{
  "n_head": 4,
  "init_std_qkv": 0.0421,
  "weight_decay": 0.0,
  "decay_shape": "pow",
  "final_lr_fraction": 0.1,
  "doc_mask": true
}
MLP neurons of a small language model. Each row is named by its layer, matrix (up: input weights) and neuron, and shows model dimensions 112-207. Each number is 128 + 24 x the weight over its row's rms, rounded and kept within 0 to 255.
After each neuron's rows, "fires after" lists the tokens most often just before its 100 highest values on Wikipedia text that the model never trained on.

L3.up906 [ 89 114 131 155 143 113  93 189 116 115 122 142 142 145 144 124 141 156 117 157 142 130 134 120 121 111 155 137 143 120 141 143 125  93 137 164 131  94 118 130 113 103 100 100 126  94 113 120 128 113 175  70 106 144 171 136 131 120 102 119  80 119 134 153 119 156 121  84 106  81 169 120 116 139 142 128  86 118 103 119 140 165 143 134 111 107 125 121 201 103  99 138 126 149 173 185]
fires after: ".\n\n", " |\n\n", "\n\n", "ts"

L3.up979 [101 122  85 138 146 126 113 131 101  92 132 166 159 152 159 135 113 116 172 133 133 138 188 105 127 125 132 151 141 167 146 117 140 142  79 121 101 124 156 160 156 159  85 100 132  70 136 143 116 120 105  96 139 110 152 121 153 150 107 143 126 133  98 140 117 104 121  66 132 128 135 166 133 112 108 140 164 103 117 109 131 179  98 125  84 159 109 116 149 104 116 124 170 127 133 152]
fires after: " ", " (", "-"

L3.up566 [136 132 120 176 166 116 136 130 122 126 153 146 155 140 193 172 137 108 166 119 134 106 165 164 131 182 133  93 127 144 159 118 131 165 131 127  91  77 100 133 127 113 127 148 105 128 118 133 134 167 147 119 163 113 116  95 120 149 141 127 109 123 139 131 133  98 154  82 142 186 117 126  92  90 116 123 123  46  99  96 141 133 120 168  79  80 157 110 127 110 114 169 122 149 147 119]
fires after: " ex", " Rep", " O", "em", " L"

L3.up869 [114 144 151 190 133 126 175  85  62 119  83 146 143 113 113 176 118 183 158 154 184 125 115 141 122 146 162 124 101 111 145 125 117 168  88 129 154 104 160 151 145 110 137 126 146 131 117 168 122 152 106 108 105 155 160 135 151 122 158 174 127 133 118 138 110 134 133  99 133 174 134 107 112  90  96 117 119 145 126 166 120 162 119 125  91 148 167 106 134 132 101 136 116 128 123 127]
fires after: " M", " G", " D", ".\n\n", "===\n", "\n\n"

L3.up885 [114 129 158 157 132 164 110 116 133 111 120 142 177 128 139 102 111 120 154 110 160  84 163  97 132 129 166 152  97 164 163 149 145 120 145 136 104 126 129 134 135  93 154 114 101 109 126 170 117 132 137 117 138 151  90 132 137  74 139 147 139 138 147 115 146 112 147  85 119 160 113 151 132 110  63 130 125 155 153 127 107 118 157 126 121 121 134 127 149 110 129 115 139  92 136 157]
fires after: " |", " ", "0", "1", "%"

L3.up917 [139 127 157 195 152 121 121 116 143 132 148 145 104 154 112 188 156  62 141 139 180 121 149 116 130 115 118 116 111 144 166 126 134 113  94 137 137 159  97 126 120 141 123 120 122 145 113 119 161  98 118 126 119 106 136 169 153  72 138 151 108 146 106 150 127 114  85  77 136 113 160 132 101 106 109 129 178 114 114 136  89 128 102  93  94 121 143 143 183 111 140 124 123 154 121 125]
fires after: " "

L3.up19 [112 153 124 135 178 115 119 192 135  99 106 121 162 136 118 121 113 164 154 117 148 152 147  77 148 159 102 125 133 130 123  99 127 113 142 124 117 116  95 116 103 104 122 107 121 138 156 140 136  95 179 122 132 181  89  74 124 116 120 119 147 136  99 129 132 161 113  97 135 127 180 132 164 110 135 141 136 136 101 113 102 138 113 112 172 167 120 145 152 118 167 109 127 126 129 156]
fires after: " |\n", " G", "ed", "P", " Al", " T"

L3.up929 [172 146 121 126 148 165 156  72  86 141 134 144 107 126 125 163  97 110 125 114 154 114 131 147 154 101 142  96 167 100 131 184 139 133  58 157 138 176 125 122 110 124 137 137 104 126 150 155 107 171  88 105 103 117 168 125 133 158 135 122 150 168 133 109 104 126 123  98 125 135 159 108  94 125 144 130 135 150 147 122 138 162 103 171 120 131 147 100 150 127 122 116 129  72 153 129]
fires after: ".", " D", "D", "W", "S", " I"

L3.up192 [129 149 146 119 145 126  78  97  98  87 125 139 143 142 144 182 124 151 123  96 146 121 175 102  79 175 136 121 135 143 153 109  93 124 106  95 119 130 157 140 166 146  75 114 151 129 105 113 144 128  95 131 121 132 133 121 140  98 105 140 101 129 118 135 117 133 137  87 104 160 106 104 142 164  83 132 125  74 157 155 114 145 126 151 101 144 119 115 171 123 105 168 128 140 138 112]
fires after: " "

L3.up550 [138 119 127 136 135 136 133 110 162 105 128 146 108 134 138 149 119 162 146 113 159  99 148 156  78 138 179 107 104 168 137 117 138 146 106 141 110 116 101 136 117 128 119  81 113 138 133 143 117 156 134 122 189 182  69 108 107 114 101 130 115 171 144 111  98 149 167 102 133 135 132 142 143 115 118 138 140 140 170 154 125 125 146  99  65 136 153  90 148 113 126 139 107 136 150 125]
fires after: " ", " (", "–"

L3.up2 [124 148 158 129 126 124  95  91 118  84 100 154 152  91 127 133 160 149 147 109 143 129  85 114 125 113 120 108 182 170 119 118 140 140 102 150 127 117 126 135 124 114 121 135 124  87 107 141 165 126 159 123 146  95 167 111 130 108 138 179 132 182 148 129 143 108  94  91 142 135 117 161 122 106 115 110 168 105 127 142 118 107 102 112 129 125 134 121 169 132 127 124 110 128 137 132]
fires after: "==", "cc", "|", " acc", "\n\n", ".\n\n"

L3.up150 [119 168 132 127 169  99 110 165 113 135 157 154 144 130 154 177 124 144 152 127 156  77 192 117  92 133  99 118 136 160 107 135 113 126 144  95 110 154 131  83 154 144 142 113 157 186 130 148 122 155 113 101 107 158 114 119  91  85 134 135 144 140 108 130 136 112 157 100  99 130 125 125 135 174 117 123 143 102 153  88 100 134 143 116  87 148 139 117 137  95 135 116 108  86 113 119]
fires after: " ", ".", " (", "°"

L3.up446 [ 82 150  98 215 152 123 153 114 130  99  96 151 142 169 146 128  92 112 160  72 106 155 140 136 121 128 137 113 116 166 131  76  91 126 101 147 151 102 106 147 136 131 136 134 109  91 149 139 133  87 135 113 117 127 130 113 133 117 114 139 116 166 113 157 126 157 105  91 101 118 146 116 134 103  94 137 102 120 151  94 124 140  80 146  95 161 145 154 157 127 105 166 157 108 123 136]
fires after: " "

L3.up241 [121 123 129 147 153 151 111 127 174 114 116 110 145 123 100 162  81 138 140 136 115 171 104 126  78 129 109  87  90 123 169 160  90  95 101  74  88 126 120 105  98 100 153 100 156 188 116 119 146 158  67 108 179 164 133 133 159 116 131 170 130 106 118 112 116 163 178 109 103 140 113 162 153 136 110 110 146 141 111 121 117 145 107 108 107 137 138  85 143 144 154 111 133 141  89 142]
fires after: " ", " =\n\n", " born", " (", " released"

L3.up755 [126 157 124 141 127 183  96 132  80 161 118 132  88 117 152 124 136  68 141 128 104 143  75 131 121 123 106 123 118 105 115 122 159 133 125 135 118 125 116 116 125  85  78 165 162 107 109 136  93 100 118  87 142 166 105 119 158 130 195 147 133 149 134 172 166 135 131 153 138 118 145 114 159 123 154 161 162 127 136 129  95 126 110 112 123 171 127 177 133 118 152 123 117 149 149 123]
fires after: " ", " |", "otes", "|"

L3.up815 [ 78 165 108 171 124 118 133  95 122 129 125 172 117 148 116 144 119 117  99 104 131 135 191 146 126 108 127 127 105 136 158 135 103 112 118  98 102 117  66 134  91 101 111 114 113 154 145 154 169 135  95  88 131 149 130 100 114 144 137 164 127 139 151 136 117 104 123 137 143 120 122 168 135 151 139 136 133 137 165 155  82 131 108 120  42 107 130 127 170 123 150 111 121 160 143  90]
fires after: " ", " (", "19", "\n"

L3.up418 [117 132 165 140 119 151  94 102 114 126 134 133 149 138 106  97 134 129 120 151 119 166 141  65 141 144 103  93 134 113 138 137 102 155  91 129 130 104  98 108 128 160 107 142 101 130 108 149 137 162 137 128 165 143 131 118 129 129 161 169 116 169 108 127  96  96 146 127 132 160 132 129 108 128 133 106 137 134 109 161  84 127 128 132 113 153 185 142 148 142 110 107 145 196 113 126]
fires after: "\n", ")\n", "\n\n", "==\n", ":\n", "==\n\n"

L3.up606 [154 172 135 161 167 150 133 142 136 136 150 123 123 127 127 144 100 124 118 108 140 105 130 143 136 126  89 128 119 145 157 146 117 100 144  98 139  86 122 148 118 111  92 109 101 113  81 139 135 147 115 121 137 130 163 111 149  93 108 124  95 131 153 137 140  96 100  95 128 139 128 121 170  96 115 142 135 107 122 161 119 140  89  98  91  99 151 154 139 139 112 111 161 125 167 133]
fires after: ".", " ", ",", " a"

L3.up315 [ 79 162 113 119 124 133 119 150  90  82 106 129 144 136  95 132 129 137 162 129 115 168 137  65 146 113 102 126 105 153 140 106 149  97 119 163  96 139 130 129 150 127 127 120 153 149 113 170 144 141 123 133 112 166 144 114 138  97 133 163 126 128 108 137 146 122 145  98 114 145 146 147 139  83 138 136 136 149  69 135  92 120 150 148 140 143 121 106 115 103 106 113 115 137 107 116]
fires after: " Al", " A", " N", "R", "Z", "P"

L3.up896 [116 103  80 123 148 150 112 122 108  96 151 169 127 112 148 145  92 179 131 183 152 113 120  90 143 136 126  98 169 161 136 120 175 114 105 126 111 105 130 154 145 152  95 130 148 129 124 158 151  87 121 120 140 114 195 141 133 135  95 118 126 125 107 119 118 166  80  91 119 159 154 139  92 162 106 129 161 131 114 142 129 127 128 141 114 124 167 107 138  98 113 129 160 116 147 160]
fires after: ".\n\n", "\n\n", ")\n\n", "==\n"

L3.up619 [100 130 131 161 115 139 182 105 140 103  90 152 130 101 119 149 108 154 135 117 162 127 135 118 127 172 151 124 185 153 154 153  85 155 117 124 107 119  88 111 156 144 109 128 170 117  95 114  87 137 112 123 149 132 130 121  95 135 123 112 107 160  93  85  99 148 116 122  86 140 187 128  98 132 143 131 143  97 150 123 127 162 120 134 102 125 142 129 134 121 114 131 156 154 135 121]
fires after: ".\n\n", " Rep", " ===\n", "|", " born"

L3.up982 [176 143 147 118 109 136 138 128 127 101 109 129 100  92 149 127 126  96 174  94 133 133  95 103 155 142 179 119 125 134 167 128 134  68 115 129 112 120 133 121 134 172  95 115 119 127 118 143 126 123 172 128  78 110  80  73 151 107 126 116 120 122 165 119 181 149 115 126 127 140 165 135 106 131 157 152 100  74  97 160 145 121 142 131 150  99 143 125 146 119 107 132 164 120 178 119]
fires after: " ", "20", "-", ","

L3.up14 [148 152 131 141 133 136 150 101 132 165 147 148  92 158 147 164 134 115 122 121 122 141 139  83 122 158 135 130 121 134 115 127  95 133  95 115  89 143 108 101 101 127 109 112 127 125  99 140 166 116 110  90 142 179 137 119 137 128 114 120 104 127 150 150 170  76 111 114 145 187 208  89 127 108 126 166 153 159 137 104 101 108 148 110 137 176 201 138 125 129 131 142 108 121 154 128]
fires after: ".\n\n", "\n", ")\n", "\n\n"

L3.up15 [ 94 120 133 180 150 100 127 126  96 110 112 132 134 131 116 138 130 136 176 138 164 131 156 135 109 142 108  93 114  93 125 119 129 138 108 133 126 119 129 132 141 120 116 114 107 124 159 128  90 110 123 117 186 144 128 126 127 124  94 116 163 122  89  98 138  89 149 112 120 127 106 116 118 132 153 134 132 125 161 135 163 140 176 158 102 137 131 135 125  89 156 180 136  95 110 155]
fires after: " O", " ex", "em", " pro", " im"

L3.up809 [161 127 119 161 155 160 154 118 145 136 132 173 103  86 136 179  97 137 151 113 147 107 123 117 183 155 176 111 178 154 134 146 137 187  57 187 116 117 139 142 135 146  95  98 118 135 127 110 135 116  94 124 156  95 155 111 141 123 143 145 145 175 137 111 132 126 128 118  99 136 146  98 100 117 128 133  86 136 127 168 123 179 120 132 135 134 133 114 142 134 160 105 129 116 151 116]
fires after: ".", " D", ".\n\n", "D", "W"

L3.up193 [ 95 152 139 133 128  80 120 116 125 121 111 130 126 118  81 114 115 105 141 134 152  95 133  95 122 131 141 115 122 109 159 181 149 136  94 108 122 113  99 125 132 115 127 153 138 160 115 142 113 103 119  80 129 170 119 168 120 105 162 142 116 123 128 153 146 163 156 116 144  93 134  84  97 121 148 121  98 167 111 160 112 181 109 155  86 152 141 135 177 121 164  74 114 159 142 154]
fires after: " ", " (", "|", ".\n\n", "ball", "'"

L3.up897 [ 82 140 129 161 122 123 108 148 122 122 114 107 111 153 109 159 127 128 135 109 147 170  77  78 157 140 132 133 119 138 101 115 153 102 119 128  98 169 126 151 115 117 118 108 161 135 145 137 127 100 115 120 125 142 120 147 126 108 131 165 110 125  93 122 156 182 127 108 110 136 133  77 147  68 102 150 174 176  92 124 113 106 149 125 129 135 134 107 143 141  90 123 174 132 107 163]
fires after: " |", "|", " W", " It", "ve", " F"

L3.up156 [ 98 131 132 152 146 115 120 123 102 110  95 159 141 120 103 137 133 178 173 147 159 105 117  91 155 118 124 142  87 149 131 165 120 119 129 103 132 128 115 154  97 131 115  96 117 123 163 159 123 135 107  73 109 171 132 106 121 133 133 134  91 117 102 144 115 166 140  81 126 138 166 113  94 105 154 149 151 135 122 188 100 116  91 121 114 107 125 116 170 137 172 100 109 112 117 136]
fires after: " |", " the", " G", "|"